python train.py --num_hidden_layers=16 --hidden_size=448 --num_attention_heads=7 --num_key_value_heads=7 --head_dim=64 --intermediate_size=1792 --vocab_size=8192 --hidden_act="tanh_gelu" --norm="layernorm" --norm_place="pre" --norm_eps=1e-05 --positions="learned" --qk_norm=false --attn_scale=0.125 --bias="all" --tie_word_embeddings=true --parallel_block=false --init="normal" --init_std_qkv=0.0146 --init_std_o=0.00259 --init_std_up=0.0146 --init_std_down=0.00259 --optimizer="muon" --learning_rate=0.00134 --lr_mult_o=1.5 --beta1=0.93 --lr_head=0.0075 --max_grad_norm=1.0 --warmup_steps=200 --schedule="wsd" --decay_fraction=0.674 --decay_shape="sqrt" --final_lr_fraction=0.0 --batch_tokens=65536 --max_seq_len=512 --doc_mask=true --train_tokens=337600000 --max_steps=5152 --dataset="wikipedia_en"
MLP neurons of a small language model. Each row is named by its layer, matrix (up: input weights) and neuron, and shows model dimensions 298-447. Each number is 128 + 32 x the weight over its row's rms, rounded and kept within 0 to 255. Numbers have three digits each.
A block is one neuron, or neurons of one layer that tend to fire together. After each block is what it responds to, as a language model described it from the Wikipedia text at the highest values.

L6.up878:135110171158117098091112094109061120126186089160122149079141084152177157050127151145095150158153178165133120189170133114126144120162120178150065130140146091083124144124108137138153122077086108178113158142153094180178172140195129134067096146131120129145167181053152115159098152148117168133166193079155120141169130136106162141120127132124117165132126071143104162084133115168165208110122151139124135106136197184078154058163122068161097062135117139140076
Second digit of numbers. Fires on the second digit of multi-digit numbers, mostly the 0 in years like 2010 or 2024, often in tables; sometimes mid-word fragments.

L2.up254:155149165184180115135145107168096089082156157113107159137115114160100140178089160114179153162123140159128100138186099193050133108094126065187114139143105140108102102106114204105143152210143153094078140099109108152125147143123083086140163176143173147133155117138173142119168144070103088122156138111120137060119118061109054103068124165100160133153140097097159143120109161131099064117182161182136120069104079155138095173152093152145103191111108118033194
L2.up349:096098155098179127143127121108094078105106113167098147092085120096102125146165077107146111094099177170081224172166105125120145138106142153151132147107149134080090139135105106196097157159144139146062113163114090101078150108148151143180102125152194162100101062112109141141139172203128116131135121102162074139146129137107080111179172098146132121108098177102179097178086106157091054110118125125104130182116149112170062156124099155160125094130114128112095
L2.up695:076122101154127142057039082160142141084136155104100129188140149101143111139134165101139117135107152111110142119148116101129083110115088112098142150133085128133112156080166143126112148192126162051063183104070143091154185146108128119177133107183173086130063121130169201160156128183113080110177045134115161114088151113178086180136129119130122079135150076130144167113131133142106096225153175166123147167137121111132100138160062134141124170179174121149125
L2.up757:112130139111078146067106129122183180198107126158106141081105136109097045228098124115084080145162109118092167064134106096185122148149129119128111140129118163169071087121129131122166155118136146132095190145145124127131116152167130077158161121128141160096127109051122097109160171158076122158095122128161150091092117159119095136129140131148114101096153249108173087127102106080121103158138112117131174099068189104131155157093150160149166106129225183164031
L2.up759:102178119135101122167067146052187124155097131125153115151104128093108129143140153070134112092141150136148148087190172107149140141107118096182132092171121138109144144066136194144101093133203147101113182132114139152086102131106123094178103102122163136122117119085105180114187109097137161190076121135097148097121124133122132130137166096140131130085123206143189133057156131078103193145104150145187113140184099083071235091186128152127150143107148158153050
L2.up1380:163138139175144079147127130105159147079100141108085103174120117059117211105090220108133129164168109158176124134069140129081116159151057112119131168234146163070126127134127148156164134155118076135107094152131060102102121126122083098097118137108138160138137095149162132097098125095154106160092112143120146141161191064214126150123134125113162089139044183108133157114107180126115140153117144072108142149136086150149101067129125128134149107109143188102141
L2.up1594:110185147114125078090135117164127146146096131123079119130149214137180122113079127124082157163171090086111105098144165145116171124142075046136132093152165122091088091094147147154154075134077136108098081115130136145086165104119129109098233178201217141157145122088064097148162078116090130132134126230116132142207132114135061120144070109167149126132092096143193157109108161156155142099129141137072117163140139120169137154152122145103173105189169156145107
L2.up1715:146136119171130155045179093111125153138112104151093090180117146133082115119131152097141119098091130096101141205131134171147126138120129124157145110159170078066136174137075168102144129117129087150090145188078156161100107102091124128124147118125145141098139169074179050148167114097117089123081124176150139132113123121105056112075163094063179151154145157094116163113155133145126114105149140164117155153113134197185107162122120133140118140057168142107148
Sports statistics table separators. Dashes, pipes, plus signs and empty-cell markers inside pipe-delimited stat tables, such as — in career totals, 2+0 appearances, and 7–8 win–loss scores.

L6.up890:077127118102132058146162148173108176057120110081141138112147164151109133154130139069141097111119151149091115125109142144113158132147108126145053136119095134108142145072139124073150135113120145143142137140131180123070155111172128136225127112121183113196118116080130151062154087120103106118120101132127064116144070139144126158113189112132127167126095105126124148170125183154066073161143113117150107118137066055147109146102106092091153143141110149112078
Sports stats table cells. Cells late in pipe-delimited statistics tables, mostly footballer appearance and goal columns, e.g. a blank, a dash, or 0+2; weaker on scattered word pieces.

L6.up1454:091180120191124165136070091228100085120161111125119150149125148079152107119161158160155171075148164114136113132086132061113082179160111111133190093131125151109129105148109133141130065141141063164118133180120128138064117104095104132158165080136116136134122137106098119095131070138115138124078187114129151096109090134149060147083114090127123144119126096089153187144141146124128165134143086132127140162132135165139114112132166141152119156135132111124101
Mid-token continuations. Fires on tokens that continue a word or number after its first piece: digits inside numbers (2|88, 4|0), ROU's O, arr in arriving.

L5.up337:116125160126144099051137180125190121137161138133144095174143119109130141083142166134161110115142174124153159110119121107138085141125150109115171127117177157069150116147168146128104127106122133054138119098171107086079098108163098131157066144098097168089125172091159127097109082145126127150170118071136118102125123153167139071140033119142162140161087109169139139167126135139131127140111200147156182107160105185155139126134108124115095154176175052165092
L5.up515:130111120118142174113116133147093229149157143128099119149144112082168162026198141141084169142157216146108119073094133160175153112126149130150123142121138079084118137098074118163111110031081110154076080172198118132114087145143181097138144075124091158101137148044170165140118188164171168125117109094111087080133136136096153134108133121126135147107143198113122179133191120128086120080122160111151085135130163131089166122136125085108083116032089122172072
L5.up701:117093114164097130157153081117075149119166145131115139081165127120150140146130155118152163164125113121139096149092189139094107074115087131108077177157110149103126160118109097148157155081150134121085154178129136150087146146112111188083121114141123128165146047078217137148091143134113120183144108115078096122064127151082144162091081098106137166155111112141139073155056119140145050170124160088124142083182177132116103093118130171129103131156126076134140
L5.up1230:140104113144139144152124113159115151133171147159098151094102116070118128119087147174096140204097160144116153136103083072138062136131104144141093101111110170115115157089123178141136090069183114125152155131140112132113168116117115161076135140133087127167137156119174149179175079112158150136106081152134034159077133106138138081094059124148124068108143167080106141116152147071126178134116107136145141124139128183086145129117137150139118102038122152089107
L5.up1518:153148088176161127153109091163054152104203167091111197139163131106176143105074130115130089140131142108175129153083099187136168111128128149160179117061152154125151110101113123063154127115114082159144154130103105150167138112127159125147140132179181115151161091122183122143158137111160098140207082106152126143120119112084139103127116149142114135107105145055135150099110131124125099108110098146186124072183179148093138183153143182081105077165152173150107
L5.up1523:151180118084132176150080153120160084148180134162104118157183178077117108132086118119136123168116175185110128124129130122149153131091103140124114160158112141102149102124134145060137064073134181116185128102081087168180067151146165146121129152112118183140096141130118105165143121131143089118118108128134161081131142141121136096108106126182142099140163117119131055148067121151132136122108112090144134116123099154100125113054161140167118117115087120088095
L5.up1594:141150172140128130100119098081071125088164005171095075154132141108138156092160093122150165089149109172091122133097109131098089126141166083138167102135152064100106106134097126194052136103089130172099064131185107095102146191114136094083120182124137173158093122139133212129139150117147082123081143102118100104050161137163117165137123080110056177130145192085134113108071149181164127122196134114165127102105163105105144135140168142147078174083091160107166
L5.up1700:172137066153129156196142158145076146144184086148123155107196054124125149101162138122106162188136196134119053121109126143147123131141159153106131086099134106076144179164097214159135081115186126160072152123077100104175113132156090155133117127126125129125177087123132126092125183184194131142142126126167113129132131080123144164099142138074106115120082079120073138136102147091122156116097062172100131116143212155149165151146161094154125103143084139098101
Second digit of years. The second digit of four-digit years split digit by digit, mostly 0 in 20xx (2007, 2012) or 9 in 1993, sometimes other numbers or word pieces.

L2.up155:130092120131141131056179108144145137161133110142118119157136095087105116168170068118073105145128156168190169165150107116146110110139144149107082111102152141120108107155095127146140115131094119175108124084103128122198158130131177122097148115067185135130155093086137115152162120108168146140125121147062141134091072111127084049073190167075131137162117110093200130137150121110148110151138092071102141071132124089164092124151124150131151076142076135124139
L2.up230:158084082124114130132121131114113146116087166144061100135136089085127215212134145136110160152083121141151118158168131159139148134156151145113161109134057156136140126145136099144074094092144112128156117109102207144155081096167150117115074115105171158095084161136138164122192140180072130146127075120153097117089157117130106060073125088111078144097086119096171174118166143164085075179149094190080122172107093138137107097059126042096150144150110170190094
L2.up625:132158074109108100138081113117123130124160089123106124167135105096122117135130126129101133111145122124131196157109115126108193142135128111161148133137146156145131129111085137143157052123122153070107139146118104105157020150102160088157099110147159193120206120125120222116088235118097179130119136115151101162177089104090128105133109108150127111188186122186059128157055153114196122087162162149110078070121151096108109158128089123121110098154124129145153
L2.up722:116132110144168145115127139164182108136135117115119131148117113109139073116131110105172115147070116131036154150123106134134138115093117106149117141116126118164151060123107127159122174150140127122128172146167144144134116092160080172189139162131087113130082087100121143156103167126113116099146106120088134091108167126071165164104091145163082166127159120110115155107192134123123108149133167140172111141160127110109175179116095115119093115164125169204142
L2.up968:102113154058113154098129062120174167099159164099106165113089092142122097117125134136096128138119145152095118178123104115123172139089107096116132102130102115150117158097200100118163117140187110094061160163128069098122144097135101164153145164120133064108145128165142178127116119136153155131208098072151034110129094088151100144110146153098168147157151127122108107093232071114142105134139138124103136161137147148183080135160142128116134126136147128146135
L2.up1051:135137130096132142129179078149124158137082133097157125142116142071095026186111185172112103156163118135107138112152109111057136151096116117136084077175185151109185050152127141182123139144147139101125134078142104078164077109111169120166149078091128181157070163129146173114106142083128126136129128144062136115121153090168119121073125147141131102162157181077112149115164131096154116123163078123179129179145143081138093144137140151158112177148163159119127
L2.up1526:135144162142130167081094145124096132148127113157154141125098106088156058176144096134084089094134121156131144129127134128119133147100108123121158086070205140154141122138109151181131048124069136135127140129089113148107084108170170128202096144105117132156178085083109152177158157100156159135164205160104135143105104135135108113070170100132120114120177131102136115115172140126129130146100159096164131109097136157158091114166166163188123064134132137170142
L2.up1541:176157142091146115160158085084186160162109058151129169185133132128121151142113096094131148109127140115217110113126091154129123133097114146125127047144147111151114131147155159209131119132117138078123164107159119131114196141127205124102080152126186140136113117143233146136106122101148151152092124093131154153138105128167109132104086189028135108161147100111056149121146124083127100106064089117117134157111123128147112156147096120151087135128108126117178
Abbreviation periods. Periods after single capital letters or short abbreviations, as in middle initials, U.S., St., Vol., No.; also word pieces within capitalized titles.

L5.up84:120202199084100108133147115141135093072181214089151184102105133140155056183125168087140137126146148177122160139137165149167080088071113106149150096148151065097144160162092158141187130151133147142126175160159129099147056107178139153163159114109158146109156136153106107092153125155166095143098161133127163124124095136116052138092068131105161131155165148144186168127126126118096103136082102094125145232071096157166095134145133131128148091089116121124124
L5.up402:130162148094164144065116132109125096111170132152108118075156065107107173144145156112111125136157196078135117118168099131109119213215165196138113150177134128107165144120107204201154093107143087170118172140110127088141129157149128140087127101128126141169132122082163133103112133131158149109114061123109115167114076181118169141096123131136107156171079100109179185143141165109165163137089141142109167169147164095096174127096118137112146121150183136072125
L5.up453:075180079137136118102136080209127141133156116190162036125142158114106089177116117165118136096073153116119098157129084166161151145153136119124130184153144159168110108126153075162090081118118045101116136082155158136099142120144150149120108100116094160110141110110199136129190161158127136121132063133091131168112138118131046131088072171097102138123205145146094189161122137103139163150089115126208143185097103121130173097113142133148112156128114123153112
L5.up761:144113137110116113073191079162138139083130128179134125072131128125138152168135067161152146075157139176153095119153070115132073181129139124145145142151118143078085090099087157115121160078149190125137144146166144095113079116143099122139139140121115129138108116103073055126110100102126156144177117094171175118179085154145146161115128134094123113125133138114121152091083132083142096150160116136110142181108190152123166131105137146156100092077097159138099
L5.up1120:091149144129129155132113119173085178125073143148116119105149116165119103232120140091119139197133108178095128109189165112056049157156167172132121116164123166131171106125150121134101119141099131134069151180098098083130170075178112143129158131133157192134100118091102128121166138111139146168087131090154161132117152089079116104144154209153137164115128097107124152057153088095151128099162126120081124173197179136158112128087091137089150142103214144128093
L5.up1601:163113161088179176092147177144128158157152159129121169071137157148127108171107092061122111154088138111133181079139178137105085125108142208116151140163148105135120087127123130164086058153110133144102145140134147149120165133152142085144139135085106137081138187162130164162151146126159112151155107087082164207154097105137097148100116090187120137082126192164111134139049120124087093126080140148206156056129117157122142111092100127147176110155116131108087
L5.up1736:076195135120126119119114151124166119176174158125161091049122072128126114119107086127199084141139114155066160179123148090130111126178140095138175060127098165113130139121140144116159104129143088119119161165158093163172151134175146197135154146120125124161124176137150193130116098073132137145123075100148189150116150120092147154144147164146108089133106124101185139128109127118140130119157101116171116151132113125119128135157154161084085159135122114131096
L5.up1744:129109148109206136119142187114134104135155062114111108123080073123120053132117124161112151103108170164136142174164126074111130101175103161104132142159165126133085115117190172150171112114157084055126102098145114188178121193089111163168079131119173166212199111107109125080127105174081114122099118096126139083108178145143158143079183093168125132144117145153114152178155110123119205131196106110142167099090099177163112184176107161098152131122118099162138
Mid-word continuation pieces. Second pieces of words and numbers split after one or two characters, like y-ie-ld, T-ate, 4-1-69, plus separator and decimal dots in tables.

L5.up232:118118126172112130107078146100149098069153134103100093185184136127111148090113162070125126101099160121103152160160141098151196075150098125155171121136135069173084149129119143142148129175133160153107069138087153079122149097121157105170169203168164223144156129112097153153147053117129087137097163073151164164137128138142078076084120132122084123172123138125146125135160146127107096124151175187123143077106168127162099128154169105119178086141136132110110
L5.up280:197094169125104111100125172164140142159174076061084115152120138121133119169178132145102168145143119183155192136157116152155146224050105162162123068105098092164153107148122181106122180163125137145085139210167084157124158096169178132183142152098095147097137111087168138125118126148144123140132166126134128121122092136151079112080121137157119157185123122095154145084127161104129107171121184167108122095125083158114098110089164099102105186205102121153117
L5.up831:152116134085119113125169137113137226083154125094069072129113133093141089102163149138171138136040120113134116104137148132165163141097143118100109125099171162146113209104086086135195078112153121159131123118120153084106127110064158111137107125110149131117172158102119149120081085201146212075198131172107163116152132152166169167072132113102126122136105180139107090100089149089083096141121069151117078149131148135055117101158155160105084090180113144148172
L5.up1113:119127103087050102153140143153075155110173176117105153168169099115130126144072118074123122128126099104099095084161088161153173113176130126117104149122113166119157148125087102139142107126115123125118195162158109105122148115159123192121115129134130108142083136114136146121102160158139130118113162132161125149149129107171158152114149127162150170126163131119084146146169105135129083158101116145127122121097099142130084105144122117105185115140174145173146
L5.up1197:116199154159134128146062129128150142051145131161080119158170212135107138086091093167087092144125118145123139094111085164152160108126128129144107112166115114148112162113103141124154118087122082177148099140152169145050146130166148152148148138155100149148144135120151212082143125083098073134112080134134103149117164133110077129080075137117163118134162145099175101084087145113165086102226110085116123177089144207104111123111147145123087108097165145101136
L5.up1255:139112182062111141162119130094172079099196086134137122168173106120145104074159133111154159133122128152120151119114158132201083084123112131153108104182118116087100081162127080154125088156018131087140131158160155043112144120190108101159134096143170129119124107071200166162109150100158104138110155122090114106088146113095094073129111124115081140152095109123194146130154135103142118128195094104149127162124103111116096100138077110133090155114135142146092
L5.up1381:146092098106165132094141173145115086126133129132131101102097121099159130161149105136123111054096085127110167135110072169132154133116083177136096146132114081126164082147088133201103139146138074055128081149136074180124080141103095158084148156121112125100189109110106121146094122137078119099150123136051106164109113112190135097103175139138176207145145088187134110122150113138123119085100162065143146126137128194058120148127122037132150101115131166150105
L5.up1724:158102085062111151166119158161082094095098088111074135109149108117117135141092097133173081136099150166138159049087116130120137149151141141130135104132140090113115111113147154141121138154151176119093087173114129101122157141167136141150163159138122087130127096112117156120073156152137075080074114116117083122104121096158112169084081199160046166095152048154083136145077111109123126144105121125111139150127125157126108209138078122076106097134150182090091
Table separators and mid-word pieces. Two groups: separators right after a digit in sports or stats tables (|, +, –, ;, the dot in 11.4), and second word pieces after a short start like Ne-, Me- (Netanya, memoir, Pitești).